Weights of a small transformer language model.
Size: 13 layers, width 160, vocabulary 2048.
Architecture: RMSNorm before each block, rotary positions.
Training: a variant of Adam for these matrices, 3991 steps.
MLP neurons of a small language model. Each row is named by its layer, matrix (up: input weights; down: output weights) and neuron, and shows model dimensions 0-95. Each number is 128 + 24 x the weight over its row's rms, rounded and kept within 0 to 255. Numbers have three digits each.
After each neuron's rows, "fires after" lists the tokens most often just before its 100 highest values on Wikipedia text that the model never trained on; "fires before" lists the tokens most often just after its 100 highest values on Wikipedia text that the model never trained on.

L3.up578:162115093146118147104115181114155105103090117158115160107110169166130143119082118146094189143154138109135143120174148138130135084183130132118112127169132141133169161134091153157143127139120125126114176086149111111118156118121166138138120111163144093168113122144138147095149117108120145119
L3.down578:136122148140117111107151112133105124164121104131102136125133094155093148116117098108116118132144131104095132140161182127117123125098136119129142143127139133114107158145143119155104099132154148108131159130118157128127139117156131129096125077115200091167170133133140173118149155149118156103
fires after: "0", "3", "2", "1", ":"
fires before: " |", "0", ".", "8", " p", "ite"

L8.up180:155124156140132129107148151098117136139148123098114143085042156137152160130099136133097187144133113091126143123123125100119093127088134155122126103159128140135149148140132119140117118106115145147136124101164121102144134107170128122082187120123136101136094109140125114090162135125103140144
L8.down180:129137143157081100107087115103142158141139121092118163113144150089165143129124076137121109159130100148139123129149139106118069135058141109083144127157158162142164124076152141123129121141127091133104123150179134104143139151146132069116107139113149109127106134150112114123116120153130113168
fires after: " ", "0", ",", "1", "6"
fires before: "0", " m"

L8.up593:119115099160099098110132132135189114122147111055107168135141145109088136146108155147137124153178157164119150118123124111141096121132114104115144076126114074133156159134120144151140131128157127133157117157129116097132115126126108105146060130204114121140119142124159147149130123115115114104
L8.down593:146137079116156170102123098180148140137131087147096142083112069142128156092131143122129140135095133128135159116140105090161149127175166125119138159164143141115094123160137134138102118105174156127162099105116130104136128137088080110129152122138109108129185149112128105150160067118132149139
fires after: " T", "″", "°", " sp", " f", "ates"
fires before: " ", "us", "ad"

L4.up470:175114141116110089115112165073129110099128200161121196129096175117153166157137125155151111158151135165149135119099165093154133131143124108093153155163110133123154162141139109108135177171120162127143139115153147136140133111130143138193088080139115124166123109130162133133120129095105115117
L4.down470:089148117119130136144165121143079149153149153091129106122112146120160106107138154098110151098119125113141120128148105109107138147139079149108113108139163097171102131160156165120100143133129130129180130100084155175118112120105135147080123131109131159144151155109143134197116169107106141104
fires after: ";", " |"
fires before: "1", "3", "2", "4", "6", "0"

L5.up263:168117117130115159120120133115123144132084123093142148134124106136135157136106171160082117144181154128128105149134140163139118082193106074103191164159119128131112173131124133108136136140091092144112139128143125120116156052159106093153099142136136088158130108122144115125128135118086130083
L5.down263:129118114111124108117122121140087152155107123118145119099129128129146135143126089095110115134110143102155141175117167113131140130114147126112104128125171149129137149121164115081112097129139141143140135100106128094170098141085157113115130103145139114143100141112151137143134158120123096152
fires after: "."
fires before: " |", "0", "%", "3", "7"

L7.up399:159140143098116101151109128135108126093128140097087122104145144078094147122118138172106116128106160134145157121093129170117144112118153155152163147112111119130148152112134133145110094128116157156114112083104060160138119112109177108160130094126128109092092131147122111122153116101093113131
L7.down399:135115130115107112148139102129160088062137142072108168115098130112134140120133147097104110150153144113102117130144067111154144145087106135107128103125084150146122176139100123144109149127136128196178140143145118134113123148145157121151105120118095146149166152109131128127127138160107167145
fires after: "2", "0", "1", "4", "6", "5"
fires before: "),", ")", ":", "\n", ","

L8.up281:190131143154111131143164185123134142097085105102115162144084085153131095153122130138110114134100141167121151142112089129180143113157118114121134109147136135132113146135115150106146125084123081140134129155115117124140164134122121138128124140103132077108159125134161078076156160085148146115
L8.down281:095089104130158087140084142159126108131163151183130110149152160153118157137112130182154130148148135164140173125128144129130122173136130092174140096158120106133138121124116126125119143128154110085136130134187070113087127128113140115114098166152131153136102141118122134147125149130131133157
fires after: "\n", "|", "born", "|---|---|---|---", " t"
fires before: "|", " |", "1", "|---", "2"

L6.up235:205110154114111071127154143125164115134136172115142143099131224134118137107123111148140134161094101161121116168124160145109086112125098119123122169165113097094136126135097117143146122108123144121161093148174124146101121098106089121143129128130129128151075123105118092120143126084105128150
L6.down235:114120095089108116113114123133171157142139155120097132125137136152139134137120092190058161142082088163161143082129135107131122126097103142113141120120126132128177123083155170164148133211143121139112123168116114098132102116152146113115140150102143139113122124126080141148126126164096171104
fires after: " ", "0", "1", "–", " ("
fires before: "0", "1", "2", "8", "3"

L6.up615:110125134111135116120159124107185154120117140130101138166107123147123133111122152167120121115092102171092121116148155147108098103157122156111147172187121125155155165118126144098175132153115123135139115149164142141141167087152109109123165140110148134140087097152132126123106100118104136163
L6.down615:118113129135103123099146147148121140061143166141146171120138177162133112109089134128102123158071126137092124100091145150169128078148130058109132136127129116108140131165164121150139113202141131105153132143097139123128141140168091118098138171082084097128142129128089146135082153084132142133
fires after: "2", " ", "0", "–"
fires before: "0", "1"

L6.up239:107116091096136139111099130122124116120145153111085157156126173153120134126088138095172190102135096106112135104150146157093138109142131145112128146135124124098125096119115179136122169097185153147152136144099117127129176107122109161106126170080124165133121102135095128145093154124127090081
L6.down239:127120149140143097157146111063112143126119126117138136093173177161159121064146185104158086105117140142130113156122106146167123159111088144175132162125111110142124128116099111076120114085147157151136143134091121167103100122170101173113129108144107153113143145115168130154128129136100116138
fires after: "0", "9", "1", "8", "–"
fires before: "9", "8", "7", "6"

L5.up73:158136120106106165124109164157118131160151136102109144129125147128150107178130166120120128094122128108117109090132094106087133105135100130142117125139132083136126128162077177153125120127139147130139135162145132145180154104117149163128120110120132129142119100153097081104162109109143098104
L5.down73:114107108159136125132114144144155128089119147144083104141147106108155069096134124119154120091125126078104148137142106124077124151129155142127117153135104112124150127134133133137120132106166136141125151097095141151163126134098165131122119128153069147111116113112113119100134102181136153148
fires after: "1", " ", " P", "^{", "9"
fires before: "9", ",", "5", "}", "8"

L5.up591:130154173104112132145099149128146137143140158110145136158143130120118138096117124112074149178122121131167137157129131090118147093136155124149101129158129148074163123104100113144096123137111131174121114111093080134141176143158142152129111134125143164137150121142121128114157128084067140139
L5.down591:132117133110095137106107128125150118115129099103100125149120126158132138097100128104115097160164142101106115116172153092096133166115138135152122141142111121181112147162135121120087167092093110117110086152092098159144119139155090081139104084160108139166140111126089117122123103119064147120
fires after: " |", " O", " was", "|", " found", " ="
fires before: "ic", " of", " |", "\n", " in", " on"

L8.up81:181124102102095107150180138138130144118131144126121137123120142131151102182135142176135116123135089098099102127139085139110126093149141107185105114159141122163136137126119128139156123142113145133127157125156105185203133100096127166143130099109159144108128100129143164095182152121120145113
L8.down81:111148141110136137125132098121089118137106103107127128143148130150122088087141118117120141159169134079113130134146142134099153127089146143161100148145139134174165123133137106181118110089082122128103084111160142124111091112126141141134147089116137204124085159125117109132149100186140128138
fires after: " ", " (", "^{"
fires before: "9", "8", "–", "0", "\n"

L3.up524:173144135140125088120127121131115125136120130113128126118104169134114150144096181153116107094130142115119100100162136128098134081131119158115143170178126099121118125133124208157138099110133103133118109066084115137149124113117134154147146100141123136109109117125160152100172121102115080120
L3.down524:092134100146095100126097104080124095142123134091118151104100127119125129086105109100093122086105149110137136077140138103131122141124121149124136156113157128203184132157110091113091137109119144124132159134113108170112105105134133136144138132091128132165131134138136150135111104148145130080
fires after: "1", "0", "2", "9", " O"
fires before: " |", ":", ")", "mp"

L7.up191:177115083135135114149119105140137127109123119139093161096143124137160120128102138136116148125120137158149119146127121150113161084146129138113095101119128143066167152135106106174100188088122116127124119123113141118117129109123143142121153117127109086112117105114124126146137154101084135151
L7.down191:084076102158106105149141116142114120120106131142159131123097090103115166102134170110100152132122141114147169118113132111137130125135150104161117156137141122137157129113126172116119165139133130198129162148144088118086136130145119108107159113146144101099111107125157136114109164082121156108
fires after: "\n", "|---|---|---|---", " d", " W", " loc"
fires before: "|---", ":", "|", "|---|---", "|---|---|---|---", "y"

L7.up85:199097105141104113128083115124130120124140171100132172110128138078142141119137145160110122155136145159168131168131095163143143159117136106124136096136100129138128162175091129152170157105119142145119105112138070140159120120127077168121167117144142165147134123091124132158119123096061104131
L7.down85:115106157161099127137118138176081136126122124154123127122138113116140137130101101107146112077095136135093136072148141143155164136112091112147139156133125144105126101149161154102133144117137152116208111126119117157129130152123143149152112102112156130100094097121169159125100125097164143136
fires after: " (", " is", " loc", ":", "orn"
fires before: " ", "T", ":", " in", "\n", " American"

L3.up568:099086147110132097119128125073156115107103133111088124107064184124108140180121129149131107113123184125109157099081156168109161120115125162099166177136129120160159114176143150158124087125125138167120122062147118169122124104144118155144131124134093116125106134129121121101152139085124113175
L3.down568:156120148137135113143117073091143086088141111164118142169186119110118141123173109106124168165132134125107126098131123155124105132140085132081139104109117129102137144139120110123105134100137157129122086159116156154132127135126192119113096107128078147122139157125085148151160150128134103123
fires after: "2", "1", "0", "4", "3"
fires before: " ", "\n"

L6.up39:132103149092124158145119149146109122142145130154072135138105122131156137122108136151111140087119086152103090109138126129096106110139157138137136127149123112059114174118127159172107138085141129109120094136117092118136130095139135123099138134093123121087112123081149117123138104113093083145
L6.down39:123118103112136132130160147101131155123128113147135060118135148166119082163128160137140074100120128151111136094110088169138119162116073158165124113141117098118113111088125102144111121166085130078132152124120101115149099129107132192145123167154101118145111142095123168148121122123139087098
fires after: " U", "–", "0", "1", "9", "2"
fires before: "9", "0", "1", "r", "and", "8"

L4.up175:132160091125127127153127138121142161119138148128105105142153148106136146147127124144136142147116161158132127126159132122137160123156154104056119121135112096124120127148123125137093168132112185162155095122117112124172181118145167138152114111124115137145170092190098128165145126104103106179
L4.down175:113110118110116109164179120175109156120122140119119093092120149146131156178094115115126124157173158189104147140145134145185138128119120170149058121123148158132139120159136106177109119097132122140161125113134123095113096107131128143105129159135140120178118140133126141119113140078107085100
fires after: ";", " L", " =", "\n", "L", " |"
fires before: "\n", "-", " of", "age"

L5.up465:139115113121105107133130122086122115071127115156131127135100123128123180162121152157139128082144141133159172172118159129148136132113123120105116153154132136131126134105119100117152123145112091155150161151116091101143157127169114124139119214148138141143123122115106124126106145075122105120
L5.down465:103137144127137096103154098130135126117154124091126087115125139174141126136113140064115137109118148123100115135140176084126126144098109134111130131146169115117105094123198125121113142126164128151138102195141135126142124128117140129120112143163099132128090161137134118163115121154138178123
fires after: " |", ";"
fires before: "0", "1", "2", "4", "3", " |"

L3.up173:163121143181127110115103163153157131135124121160109147139126155135153162117120159160067138162133120118108148150131106128082108133101105152124128134151132147084130104106116127117132127146132140127157160066127123128146137108131054174141127123136114086165145122148123137133134117125121141132
L3.down173:156127139144089103140157130130121132174167128102130121109119144121151124097102086083134126161150108106164065089130187139131077148111146137081127135105132134123089129173130088150099079133133173110120167140120162108116134145153131159123151131112156107158140132145154138117116155140144154123
fires after: "2", ":", ",", "3", "0", "1"
fires before: "0", " |", "5", ".", " p", "1"

L6.up358:188120100111088117125110113143170130113152117111138139101139145127141136134136128141114109135108120123164095134126104150114111109117124149178171145180163135077105124161079099164142131131106089114118141136148138138123118081107103138146117125181135112129143102134134115153120127053102141163
L6.down358:098069185084121146168126111083099131170114121142111096131142142135166094160095111097156116130133143067120158132137132113106117113135136153106123102155118123183127123095136155146124135089171143118149150089120123117158135100161174128133116103092130144122066099154125112125157140149132136131
fires after: " ", "°", " (", "\n", "|", "id"
fires before: " |", "0", ",", "|---", "8", "3"

L8.up536:150142108150132136128131139120146164143142124126100122112125156133158213115135132151082220156103116133110155102134163128105100075106143140134102161158152127106107124159147111108130128136143153118171127087123101145172138117156120097110125105140136124143104077140136118107168139108072101138
L8.down536:129119132127109133137102109098192157117114117118104115128093130124147113103121094086111133138080106157110119110125142119118128161148142157092112141145136187143117148100143119159154144127135135132116116110118126117155151135105141112139111082144155143122148126136133155118124122142151178120
fires after: " ", "1", "4", "2", "6"
fires before: "0", ".", "5", " m", ",", "8"